From a checkpoint of a small transformer trained on Wikipedia.
Size: 13 layers, width 224, MLP 640 SwiGLU, vocabulary 8192, 10.8M parameters.
Architecture: RMSNorm before each block, rotary positions, no biases in attention or MLP, untied embeddings.
Training: a variant of Adam for these matrices, 159M tokens, 10508 steps.
MLP neurons of a small language model. Each row is named by its layer, matrix (gate and up: input weights) and neuron, and shows model dimensions 112-207. Each number is 500 + 40 x the weight over its row's rms, rounded and kept within 0 to 999. Numbers have three digits each. A neuron's up and down rows have the sign that makes its largest values positive.
After each neuron's rows, "fires after" lists the tokens most often just before its 100 highest values on Wikipedia text that the model never trained on.

L9.gate116:462558497505524539482516551458434533472487565407488510523481507501417521476509481485551538425457484468508532433492420471437455519455497546472477532489534511548390492530512458539461481486513449552512466496457511600497440534498570541511458527529542489496493409512515465441452502581522540575
L9.up116:452490532477504535546512461468517489464473477579442578512510562479457443440544482567492504550550508524516502510464493436540516491466504518544473479527508530398517446460478491460498527486502438485444481475548525554480471525499493594485428441516463523545445440520437546461486533502463500484
fires after: " |", "\n\n", " after", " before", ","

L3.gate353:544575470499498541510515477404503472485447488536525500428542420425384536482470494540472522545481475501423514519473530487533537466439471486471490542452512547460469541473488471506479425549539497503508416491472530544477531505538542504470532494568529564413457500547506587483506494468476499464
L3.up353:510545497512540502517512430550436522523517491580473526499492498505408470494484495560504468491492494539426575471439471457531511537490520508517490480442465499469543525534543543456544446569520503526485487512497558479495503502526468475572487502598478503565512564533515530478526543504472537517
fires after: " (", " Released", " Tel", " |"

L7.gate342:481466547542524433498510532486545530563448539530487544566486527447541542556462472507497573481479474480515481493535422511506473532501563543472490588463414538438526499487524543483501537464423498449490523420540484520624509578575464514517450495459523471538485513471466472533490477487440520474
L7.up342:480481483551490480488502490471419440528429523517559529519512462567537609550489527521533512494510466501492462574505529490551490543508513526490506432431506393394477543468474494510478547566510580500477461607475555498548503529631529524483539431478488470487497514510542495544498502447507533555
fires after: " |", ".", "|", ":", "-", "\n"

L8.gate565:571460485533478468528601504505507449593539478538507483512441488504484491477523470551471531505515523535463470451509463437453436470439529468480508457498530549571463460440549483505554449524539591550499437485494468534543509550474491448421468479532438452416469459592500482430492553458476510460
L8.up565:433487545545496521532535545447468539521487483485527476514486480548467506541467512507505519501521481460553568567440557477496505460442473514529515536433520533461509518437590478544480491557470498435485433490561515546545435554549524507520550476463521516534665538490490509489568425504441432503
fires after: " 2", " 4", " 3", " 1", "7"

L2.gate520:566443498479509484490508444531488438443536500502459517434480474460512551480513473457530508591536509489458502450457533489521566494480557523487485440548561594467470517498533527480639483470607505473482445451515473606555475436541556574450473491528521451534461507431496474481457513576476475467
L2.up520:490530542565464564481482440415469529448560586480492413471502495486452457530504567520541491516525517484459511480491576498524485544524521484471475514464556522536457489521469512459466418416538456537481506472565474571499510469545559512489469492496539548510579490418489479534444483531424481563
fires after: "\n", ".", "|", "="

L2.gate625:510536589543536489545470541434429463588492409524486497471518529469493486481465513490468485525479512533531570501511537541559455514479464531516526475588502524558509522527545516531438486426471464437480495500500451500487507529505505400504548494467436473615555482532572510463541464480526488497
L2.up625:548536599464455511460532536487468395553505531487518517468493478499567462483481487524473451546515563524451515565531459534554545521540488473558484518427490517490459439499501551537480474445471411499500525501474511508543502531510539534527509540468509493465513542557491474552480457498481596497
fires after: " (", "–", "-"

L3.gate68:512509499394516527524515558499493516449449526531492444539479482540474523510497494438449556514552511502502507472556473557424508487531560490454542484428472539501510582477525507533526496510470546535549509447474508431485530518550531476424517535545484529521566527429530484504447571564522508513
L3.up68:481465505509442481498433489585505518448424532511483473475462521541508447573469503483445505447529469577437525471512509461464523479534472428505509495482484503537507529472503509572551472498581497513487497532509440435470558483572553495458485563506490488540549574524448507509522540514454541466
fires after: "="

L4.gate304:506513436484545442460506491495445501557484478577597525531491525428498517512510418499505493499541483517504535481479466514575506505528518502504498475513566544456505557414460477521570547478540544488524502500483530477543481518546440529541468568474517458490518511493499527515488527437558545535
L4.up304:512526546499480519451526452527594552450530448447558549556577477455515528511509535419544533431487444501484491455474509542416502521586461521643470524476429488517450473487498537564510507480471533587411530488450520522498456504482500499524451472484490550552432503526601486542542497554535526448
fires after: "\n", "\n\n", "On", " On", " on"

L7.gate44:579559501516462456453431542526486500519475542539499569588483531482496504512506453502471489503525446479513514530527543502515506574481515408386493503442550561499502517487425496509484494471521471483565572545574505513516443543456509527540559485532480434427513559446443523573463539453519505514
L7.up44:487433473517475552504525540480468562438465527489513527523533535545523544482542532517538472471498519479468440505537499425508510506548517451504485562475484417481524544530535582485478479473535402489457488516521500483491459450524576529476510485461496509604515516484501541523496502538443504426
fires after: " The", " the", " O", "The", " and"

L9.gate96:472576527495523453525465491540565547443529507507513518471537535442514540498548493429475546506589480498480533496505499470501476526527516479516470579535471536501490496575509571542543512502556508506575474522552439474596419542569455482522526473531518420501501592518528424439558494457494519503
L9.up96:459499518460576518398515532471545488468583422583550490486500500461468470491465478450498538511502572554494461513451541513512502518511550524460468518513552505531538511540569538545562417521475549503513472477516530482484390554446534533462518518504457511579542547536583486494490550541546499451
fires after: " on", "On", " On", " Released", " (", ":"

L8.gate558:464516468484452579519476473490546523563500509531475530534492500419529533518549447452559552513509465521589464590509510530455421518540498595534473503480497546523499564536451558590491497535479494501551431465528481502507485532575425534542515475451509560457514554563484495527476490497474556552
L8.up558:537492547497543486531451496548483529526536495542552553585478546415502456519476461548504553478585470474552451516508486458513457504457587510475514449429490533507508527452542505465492489502462496465462429529536452564508482460518486568423558554474457436531534508525512512489516463427513488492
fires after: " (", "\n\n", "=", " \"", "-"

L8.gate85:470454535496480425559546459473531512514557461428461524545460536489485444509536492550505505478531534445504516532474514428493449584518500501456545507525521471489454431504545470518517458533496521491540471543554464532449410450492499516473493538461468477465398467548496528472508490465489534461
L8.up85:556455476498505497490514521535507516485465498428504516497515502534522521504523468508525500463493553474493463504398544478489450465509539491575495524485537476491545508538496486447543467488526492447501528481490516467477480480517499532492444518474465539554462409508381446482530516457451504522
fires after: "\n\n", "="

L7.gate547:504574461522485397467453541458492515523531495500578485557459510475466547544505502462515526498531440515568527510473478535458466454461542429495517541491490517405479584514455479481489483540556505472564500445521559485514399570485489477560529490568530513469544530457484479493444497517550540477
L7.up547:509465577485489462559484474430424454478509463496478436528511497425453438476497475563498496450465503544504474425539495474496567536513464489474548486513524499522447464527517516532578491597449411495470456516501542451436440439533497489502466448538428469525493503454568522517484506495518511521
fires after: " the", "–", "-", "The"

L9.gate322:521545488487509535479597510508492521494470506540481478457501420541492495556489416514470469540423491429488474504573544481530458440503480517507551409467479541468507544525545525487454499521536552541466502464555485520455560452501481499497467521561505438423505519471499492546573586435504445482
L9.up322:472445484498445492445498485549474513542445467570421471556499452486496436509539497453467519558535537491515548520522503465485469457536461498500533578467518486538487472460511584502379526422483504491490532538572474518444530500545507491528453509431487485519518504480419423469518545570507435491
fires after: " 0", " 1", " 2", " 3", " co"

L3.gate545:534527498508479499486551523478445453496458493471528482570538556460531464513488469546521548577443487408493558460497535497512484495508518455476508455516498509477486498529462504552537523511438484392513482477579529479448501560503490507464538479484537468521462511520465454460494449486469518497
L3.up545:560485476505504452562520516507483447512487538510566492491536513472514464522525499522507587468413559428465500520443488485530491543525527463459525441508500484547477535538506526573473495490451505442481603476552550508444518484546533529471537456441533492504501493501432489463475498492522514509
fires after: "\n", ",", " and", "\n\n", " on"

L3.gate490:587478543526549508533567509563383463477414510577514545529525494595446493585460486458513503543581471530515458454545510468496508518417517474491582448506566501485524550506486527481518458611455516450492509499486489546492528419493456512434467532570508466521527449544458467477419504451513536452
L3.up490:576456514509491428581552421494476473507457517552498512454534494561433488601516482498544536555429461571492442460476482534495492556510536447501545455535512471520503527534460541476474448543525534441502589487471504537424491461505482527449462514553565483501543458510461484514419496470511524518
fires after: ".", "="

L9.gate536:453494560502571525564502543467435533504540461539543528463541479439562576428458475524558492569455498440519503485593480447519536470432558461463500482543458506525494530596502471489456534509480488557516522508547557525419467558510477438526490503475484550466504467536497515505483516392504558477
L9.up536:481531571462487453528461505397526524480550485498501524469471511494576498544524563516504446488520565534486447504547551500479524485525565459524395545548439441512502409507492520498403504532468499489500481535522538524490483503530585454488606474557524522500528490539476562465493478508524547575
fires after: "-", "\n"

L3.gate615:614468537498567485603500521529458523535535580522549538587519393481500453492479542437530440496493466484544562496535496519501410488491543535467503507457501475463531458474516522493516511467498495503491487504518543520545471575555454512434502551469544480551597576483490435528492464497540545542
L3.up615:539484529513537533536503475598507518515535498559537477582482508546531428552496518445495488504442431500497414558454463559511537539522509507501509485533486483438527492450484503546497496528508562492545493529602515446489474515498461450512532507431549578472488482478495546468451416440484533546
fires after: "=", "/", " the"

L9.gate606:454482523507515511510538489498473509488515471544466498521479440558501481502493528477541487548516471485584520447487484537572477514445498467485444566462495520451445435542424473488441485544508465453486492472504466540488480558412443417500479494550472426486438519418526507491489528506553545468
L9.up606:496499464542507444520549523526508428507460508555477542501479565514459481445460579528516510480454510473523505559413569457568497538492536492590534414546603525435409530533550512576494586544453498484500515469502447509513530465491457509473511517516578486513511427530481497463509547473516503496
fires after: " |", "|"

L8.gate282:522565574424519515442481540504510494470471464501544520408458545518480501503537461475488519474494523473502500491479451477494477516454558538555504541542471574475520499497570522460486469458501477520512498451476443559503496475450411486476494475563561492473509507523451619570516506598595490497
L8.up282:461493542496493488486501503483539470472514424508520452482456576459451530451535458562487466551483564495493489453488481537543528585454553486523468554465493478527529476448444494432529410512465495506460520450551486460467605490494483479476517439484511532532559453502519501483556409553492489541
fires after: " (", "19", " Democratic"

L7.gate125:493515508461488542427540514573527526466501530455480479513516533490418491553429475506499592579564461440520495536518477584473521453482430491549529472488514528498479505456461496496589519530508460544566436474523505541519516522491482489453470463491436505538600393506480499547551531545548482481
L7.up125:531508433534463484474512502548469588435455549494556561519595538517451475518504490507501503557476523574576560457462479497504573578497474544466457482543523521564498499542503497499470504511505500449520500527537512542473508506602458544474407508499513521497438460493538573514437516478438525488
fires after: " the", " on", "On", "\n\n", " On"

L7.gate439:485478586477552448494514527551509511507447487484542490563476464506484479526480553472456509518565482415486498515513574478519517528480487477466428479485515547501525451438436511531531497500491559534501509492429495505518444513529514537541477478521539491515518445452489410487493505479538551434
L7.up439:529497531447479436502438481466548401466493518513487466466473577520488513470467495480527497547483546464430512547494542465499560530512449500482474452441438541488616468476551542476495511512459491499483542431503454515532472576508442446502527447512551547515502520505517542477491516511458483457
fires after: "–", " (", "-"

L2.gate635:540524510503492436559517507483553507480535537499485541548518442566570411545533490529504421453520569486524571495523491490492393483511583527454498454414481535492589476503477500488530551490465423435505490507518464474539506524477541462425466493435533565538599510535479537489483488469440489471
L2.up635:566499495448453560461542480557549520498519505542487375456405503599516493526536515586497535541550477479514488522506614435512480506497527484501499437535508514510486475501534562474414458516482500488423517498523552525523559559558456437463405474475424539444384546481506559518466501447500562472
fires after: " =", "=", " the"

L7.gate65:472563502495490455498516477468527491547470491544567503561542452516475503513486490496461513462466507471513551444439522505475504520486486504491509501495493453449488498530547518486528547447530522551520489524515470500555496553506465588488435517462446469467530530462404506457508613523512578469
L7.up65:472517482463554483500475512486506484452435502507498558485445458485535483559534466452388493519416519507495440533586553481492521508481506496544565495460507450475419393551558497521546489553504411569509500465582422522423458446509564494483462527443530494488442552399497550546472488465496480478
fires after: "\n\n", " was", " as", " e", " he"

L4.gate344:532548414549559487471522534442545496488516450500488469495450526449535520648502431555532521486561490452539493558495476557563471574509547524506530493507503550511481566431542547491586527468548520470534474482509551555531508487474458505515519533506427493490567510549511489547473514417516546437
L4.up344:459440547441483532526505507463462471468583579499536615544494459528482406554500507482439499451516459458475463530529475522508481508523525490581525559440497443446574514501527469494523472491478493501527500513525425450510460509506508538484451425543485432490550547488474545543487487467475521480
fires after: "-", " \"", " pres", " un", " under", " res"

L7.gate519:469510518536517555540481554554531532595469545515470472531558462513499528517437507513436561526525486534504473478542455539468479499516571485536526443526491520523512472496455490483556558544495489488543513477494529496456530517517517501373476524510519520524567495543494570502453465467447578477
L7.up519:436522491518497484426492547469526507532540544481495490485429558472480486544450532528535524464474580516593563468426452448471528541543553476517566414473486460591516493483534533490480516508560470488520558573573511504516465523600547625576449463503559494544491507438557511515466554494497527433
fires after: "\n\n"

L8.gate176:503544530452548469460492534418380507560469483503496507474453425494509423544527417524519561532478527450561481524479467398492474535454564549507516423450453566479575584550543482552557477536501558492515492516521527472546594456475511503516532497472462480516546561533477556477454532484476515444
L8.up176:502483471505537490435575490544444468449536457511507505536538420488486374393452495579498498528503492494577546490392553484499543546485476538521567583510455451475492403509506530547508460464473568504609539536533492507523537528399456453431485520485479459470485560515523520506476442490499454520
fires after: "18", "19", " the", " 18", "17"

L9.gate507:467525519486481469436530434525433512467486434498437484537467523527450484459493518532508440514586477437540542502485496509574473559588432474513541496467521514515455562490460449550516519529484537564547463488534531506384443468487585417566541514529460487523427423518460471486563532466487484436
L9.up507:467568488472521455515536520441453489492508485511489486508505489443475481521467531515513503511522462513549537568439519466523449507446475388494482451465511538485513506464536475526615467538507545533592489525467528474496480454518570484516476567478537527411471442498513508416424444534476492542
fires after: "-", "|", "=", "–", " 18"

L3.gate498:560490591451522531427560514472496450575562513429555501513617509496518457504506391517526467458520487511554513570478455549468457527518583538548547469527495495549454500523510449429466479532501434479449464501482514521521482493544502530502554486505504580434585489489534505451551489517531510497
L3.up498:476487554496520469455457520511533499525563494503511507537535546447553511463460482488527490475535586477509471495458540449494507525487470534505548480556516514553453498521491527494450491553579501577498529503410484528520485546516502531534516509460514483468513524587470489525511522546450516521
fires after: "|", "-"

L4.gate382:547510529516472411380464565530500484503470475545573508459474503540517547464476542435488498503563518432566505526526479411480526491491437554529516451490548495514491561524483505474456465541470458520469489466513556525526450529526528471540517510458482506518518549537562463426488529490482551504
L4.up382:584475582434433492503477455460505436477521508462527485525511532455534415479528516565478423522531579465518511510607543576496487544511469514541537518515539471537474485515562538473514479556459478467491503483486504522537424517594526525488500479492512466485530562480599471434545483516445554474
fires after: "-", " F", "p", " C", "."

L9.gate509:455452605423505452581506479545506524517577459450427498512530445463484510531536443450561520510455524451475571446502546526574496474520529435494460411467471477568498544482540471544459480479542505526475527479487539478542503542489551458494506552473405460560459447490508514510506550505514498473
L9.up509:527482474543594544484458589485495500477473470492526522515544529458450537481455512525451586443520515511522528524479478520568520444482482577511428468481478523457497457500526507464495496470418483465562450473501414414469451535573509484518490488469465542493496438478499575526478498540518480492
fires after: "\n", ")", " Bomb", " Gri", " Mad"

L7.gate88:476443576480517500503556562510455614536490469516522502482522452456415528482431524433557503547477548473464548406463545446602589539461526500478595479497577472515455442543473527484484490529503455516489482570507543562539481530443510496494474477501494534487606568486508528525532462522516502497
L7.up88:468557475512464488499501472475521479561500509400445430539442488464484562509407498467525509531499415525439510482516552575518406486466498558545458503505492505444458465484446443499530518541520454491599466560472509513515414591465513508446528486506547511440514516525506547569469501470463450533
fires after: "\n", "-", ")"

L3.gate346:498538535528489534508422502435460528564484479507600509507498520518503481592466493528476458453515517468498526477464476477469473509516536498531489412540475475508477498434477508493518529508534506590484460494458460507526505434456490480481587491553574551488525529458427524492495498563497462445
L3.up346:511540441472461431449524559487491480418455526580488447512458436393449506505535526431463476604511463502477474517498469545458589432476452561441515525504489517459529507552470426538506516502447569486489474527448391498504501520477480524534522476537502493442532447549490514510457487487472508528
fires after: " can", "c", " may", " goal", " to", " ("

L2.gate77:453453528477520504524545535599447540546471489511510477543573491503525515562522446540490466508514467511539512533566523518429490553515530529509493506494454577566498533382423441538529547502483499474370493537546490465452463463515452500494564493550590508485480480496500515495606535513541535501
L2.up77:462469519472471424555471542541509521565432430512562536515537527463473498495435523538547418446521559465456474600505482512509451466463550506518496521474489500506554400544522507497528554556479485510465510492500493501480485525530473434530521464477497436457437470544464505489523545472481531470
fires after: " (", "-", "\n\n", "\n"

L9.gate422:533523472503496509459479470492519567430447501476499504571469557500501538505540472539414438552560465475557494440457514526510455449476540475470509481459466519449461544481539495461447458506549505539502504514492548497490563439506426492494514503477536439561475504523533489408555489479513565529
L9.up422:515571513515496476490502530528516462476474444524570537505384477532467485499471528456557506467512421455481523527525445569446485441551473556481500477520472480524536511498501486415518477500533503552445505478531438542519524505511490461481459442498507506559452480514442499546441454461475482470
fires after: "=", ".", "s", ","

L3.gate34:470500475469516536442483527561490484481508500463473509450505508474499515442427438579543544501454527443495495471450432461498470514438479510486503416485499522537577507410474495566524487495578535518519489553492546565476566486470509594491541470440466492559571627482505463490470493483470539472
L3.up34:527508464461444441498510460542433497466507552511501484461454549533495471542530521478444552417510464492538430517471421519455452439469430479555529548590510488485453589439483512526575479507482430497493498458529468530463471525580508493511451491454476500480569495505470515477513540424533431480
fires after: "-", " |", ";", "\n\n", "\n", " \""

L4.gate281:483514503478455500573510503504492472496541468596598576468488491507444586511420534449524552498584489408606532499482535585542536471485529440484467447504417552482458541477531489516554486478417559512555458435495557502526547478594469498489517513489482485419477478532583470539534492502502516491
L4.up281:490516518511541478501519504464455461487474539517487530493534517518494503498482547597484523428482468484508559504557510505505521528441425462561509479485545512452495540544571484530483516341556507474536557591557481550532430542486484575522502530430431446502513511489518477474467501504522600517
fires after: "-", " out", " un", " –", " re", " Out"

L3.gate443:483490502486549570493506535471516507552534460526567526509489537488499437547518478523422460582481476535496532519467498462481531462456532489540537456526450535500545528486428563493499470543475510487508443428491561490535499534532439469548484478460545534495532566528535482584545475457341500493
L3.up443:452465555517523513466439511421561578547436450524545519490527518481505491479513441511490509484534538566557544606523551456561510529516454437507482538432448514449464500489468482578510561504505473535517514557442487541417457545554431512482527536482436504543565514580552469547484467481439522492
fires after: " ("

L4.gate140:481520485454488442515516518579389489524430478528451595421530528508417535555505504463504555532568497431485528490453489479608480482461543461533548517468550462534447601491499498482497430480456531506518481502528523497526442507534478552523525509466442444512457534494498479522475511522482491518
L4.up140:483490452475525575449551581524439524568513486537524546437415562494569444571502484516534545468500588513501512500581540481484478543461415448462495509468524502466477481559537520562493620449538465478503519499467601532498454527514515467534549484407494532470497494510507479489547544436565540516
fires after: "-", " un", " h", " \"", " Un"

L4.gate550:465509487437483559470553468398515561500510496543483425579541463451473488522403519469460474504478556494481542453500572547541502524488485462474491502509508507464510478468416476441506515535502552534476501500431559510452501495469494522510510492510534545492463443432493523531488490482553532486
L4.up550:513456573503484486524428467451508485509508562494488512509562529487458524506561514472507539466482558475536459475462504469519481530452523493490589511489580537554441460546496554459512494447483507553517577480552513569484444515573441561486475545522542443477497431473500526472489498507524562532
fires after: ",", " Man", " (", " Hans", " |", " Fitz"

L2.gate537:525479564510530462438508522549505475535513483515507498562593447536498478498460543500462475536543546486532548520539544553566522515496548546412524486497480517509458422449476506555539530545496479469447452443472577542583495599496554495418523561463459487461546486551501475530471564507496532534
L2.up537:554475597463457523469468511541554500501489432516493537488578443569523491564529552536470505500480527643509503455488486544538510440526488590440485478558489468435432429493507554526472493488455465456411562500514578509542488512495513523451494440438513560483561446511515482546503487549563565492
fires after: "=", "\n"

L4.gate609:485484487417485510477449493451459496583485557546500548514522563469442559497468494470500469446545520499464553590484509446482506525524571592502538488471531555486395466486463483445539483499517530560544460478453416474519464521530502522512502561454528516505505458512459488462479480488501506486
L4.up609:481468555439541501495522470488490561591521505514529507494525439458507575498499495593490537503396544474485498503436437454463440525496505529503485431519482467346505438528518495533551540556530485482522527542510531481547511493509488506456533438470543524553482502478587450508465507450488544482
fires after: "\n\n"

L9.gate230:515425510563502484475534571570464465587462483521537546453520502593460537474464540513580502457517445484491520508548512460504496502460539484540521437505464530583481479533575507513562504438531553476533462519471501544523504537469490508473513503510471481489561440584509538480514511529480508531
L9.up230:482508519447473510472531481494428496528462507453474548561568429445591434553486551524521468516548503504452547496434472513496433513533548473552513561475509504578502526476521540531634507480586580497480457536506520470510496494417516444470499538560498471522557498524492465564563538469542550509
fires after: "  ", " 4", " Total", ")", " 3"

L7.gate391:544450535466542522461472501467502477495516515539526493517469406537543469481486483539455503549546579425427502525563480528524446418505543487543475404451498469456485509510491527517505435532481485477471478488561441506482586563449465483530548470461451409523427466489498487541513534517457499471
L7.up391:548544563482513505465436352526366466474526543508477491510513464539468476525423476531560456588501474513439436425475462515544509483474529506518509532534567513491525521506502460558448518625481537490459452464559491486481475484418521485496454550496453470505490535494408497455490543511549506511
fires after: " 0", " 1", " lo", " 2", " Lo", " 3"

L2.gate171:463527476562569454429486543469527422523459495475499528450479577471460507472516471412524507508467563507583504502493450471399546494491508446544564521525467553478460380507489498463555505469490521468483472531506478500516538570510549516493470487476451490465541532557439544448566538579512518411
L2.up171:493513566544522459421466504467583556489448507499531539518559457484420447525507552548451487466485535526482484503514465486510541491492547467532548475447423538514519560532512548454516505517478555476527528537486466495515491483453476602496545480477503417495526542478520536487501514536465464433
fires after: " (", " was", ",", " married", " Os", "born"

L9.gate137:469504421528537495474602553460489515539562476550534492507490510446486504560524453463528488518549516449520514585539501576496463543459574524494560464463559577459454537373523479547514513514477529519485484514529522462492456521552492491495579479515515504488548457561462504437514528493538575505
L9.up137:462488474498523520475409550454487430578405506448423548437499522560481481540510528489485530514513473513458546489465476541440558482523421439535499481492501475524470505472472539536482552498432510493575540530530479467482428496539499561465486451500494474475547505448479510481518494404531548534
fires after: " on", "–", "On", " in", "-", " of"

L4.gate575:544594456544512515528527496523464470538548503459447537571501498555532509473456498485481473519504532474439516579558536472531462473513519389561485427496524484596485500474564470465513508503475512467444471491476503501472483516619531499501543520440473534494457444542459564510379531466508546501
L4.up575:498524424472525420487499525438480405530448472524491446502459529484508561547498457482526525475518528561510533517473504525564537468448508511488566481464564518450407517565500481513533427527459578545514433472474461452548530478543495507504552494473491455505487468542551516495477503467500553520
fires after: "-", "–", " |"

L3.gate5:465458471446526491480498523511501542533523492441528481502461445467590453523487513550469489515534506486562471463507509560472517581465525545513533458529510568439465528494532549557516537544513482542520483522483467501495451548518476512571443515584533580490528491528509455492460574441454580470
L3.up5:482414520462525479410454544492506423502544502547531473540469500493476521507450466494580533498546453502534506539437491499510509437488511501500399502484522549420481483537481528504479526505492517524528477564426532534516495418442499626470456528493531482489474498558474459565496481547571571459
fires after: "=", " ("

L7.gate522:554543505493505508506500564563435517501494547520519528566531462464480503605517462468412452583551435463524629465509422508461513536505552549525520440538550491490532525523472442539579511524526471469471539500548469521530527559493539523464512513528435510493533506505545462506495529477437523526
L7.up522:628524482428540467450544577484485480485516542518515528484557497437511506460484451511504434467490455539458517544471453546492502458500519549543500526471551477473503511551581400496574484514523518531564519498533463517591486465442567524490538516467498520548494514595508471498533522558481510473
fires after: "\n\n", "-", " the", "\n"

L9.gate17:575533489484474413476495528480465455544546538534491495504474531474549488537486471529520472467472518583568445474441497433477511540467557531525511477508431517476461488455505451549503430488496487524505495486560574554515579575515466477525531508508465519516545533531512538548465601532553586474
L9.up17:453547522450505526504559441515499462468474532529491546482537534503513502526540468516492441508459508476447465480463457496475530549541483471500437531528488419495486383540494485539506527480521504482544524473512500445540446476554543548466549476475517492546539520416502458518476497473470470505
fires after: "\n\n", "History", "s"

L4.gate421:552511527457458461525469489501470535597516474533438541479472521490533491534424467516496433508547485502481549444445527441457473449523541520481495511505554485512457499552451489543485475493538554430516491470514509586475502464474522591424493526446574488463496497508498384406486533511488491493
L4.up421:536477459461510480551497483518500552578399542510578524480478552540521526565519540539456557435483462467491436537502430455491555496521518565492509474549472493567515536512440471466475465434534431474460494485457506446485531527503514494496464504530571493434538477519465461459483448375475506532
fires after: "\n\n"

L3.gate426:487498532516537514442496473473477466482533585502505551499481532460505537495489452507517476462525457493510458523567552509511424485463447532470549410534496534470468503518529441469548484494512521407490519517563555539478445445543478529500505531502497519519445548415494469446449534462471517510
L3.up426:571478524492496582526490477460483528417510481503532487417510405487480564465499549521472529545578528523472467520452540518564445470472472405524604521522481504535464454569469493562475467592501457507478474541553530555592519451519503524457453526546466576502534480463533548524478563525402517518
fires after: "\n", " psych"

L4.gate460:507576527476563496508517521577455502449519599546481528520546423485526439452452521502532513562556473457516507502466522490471527505453505531564499424503508429533437533490527475486552554478542602439496461493512510493532601558455489515490493482538440462485513478477514500504479524465427519486
L4.up460:475444520447518437479466560478518515420553505513430519474542425430537476493485527542452534464462556505533479573457470444510495507523486532541483444526497414539468507477495499487538532442536545521522538486470560501516518549486444617500448460442508544535573484455521480469506471459474494456
fires after: "-", "|", " to", "\n\n", " does"

L4.gate46:488530424537480490493483492451531552473464528466484524524487540537544528577509429445532580473518505518477538488538470497452523550531488490549520467397481503485464464458544535520534568497464510463466464483506464551502591467441521591465467622483488487453516532474522447567444514489515487529
L4.up46:466447501445523434398490546539497476501462517576455473489514487523524528518477492531537485497524463525427469577506500475464447448468538581551484526531500476553453514505449601542435493481519495443447519552438482424496498515553468575423562494504469574510510557488481497467434481521545531486
fires after: "-", "1", " Website", " 2", "2", "\n"

L3.gate495:569542501440512499527488533499483523537517556552547543550528475477442538490485440436527503470546488530433512469457465554565516487555483476491556411560445487464444509534547515531537535503542509533561493459505541483478511456554509554496469485503553505500534452485469516470518568486471554486
L3.up495:493489454471551516477528554471555504486463537599583573465499497528444452497495525468571528532464472541490493467487543572482511491597502543464493481531519508497521508540561523460494450508550428554437503475486467518535459521478539510554482514569525394507544510542443434490538485508535475483
fires after: "=", " conce"

L3.gate195:442520523461461546532525475518444505556496566414542544515548576502566533552456499515525531483549500502523432501504449531543445546503604484474541409471445510499503477488565538523518525537507460487505481475572495488544526430479576493456427482504478420546526546440502494509450488537494484490
L3.up195:543506495467406485505466519528525505523461539504449468535476505501541513514545491560499500521432489537492411531477474507465472493441506615523543479488488561549476483495540491526517521520448529582461503491536469480489526485575497604507523540525506441497495504527515420509427457461487486515
fires after: "\n\n", "-", " affili"

L2.gate528:510441472475472598467508509526423444501510448457547535436561537480495533476467519419492529499474479492436518494462488517578472558471462508508512541506571480545544465493532516512493517529506395494520498545573507492465430473473498538466383528466519494427513441528509520503503521521512433500
L2.up528:503539473493494487556510473444528499529463497443497502487479543498486491554525529508469424538519535485517511457500566494423488528499504485498513466481515543439513501522516519539513481440466528528518451509501525582528495503426485459443520572551543465459469544494525444579516572413497535440
fires after: ".", "\n", "\n\n"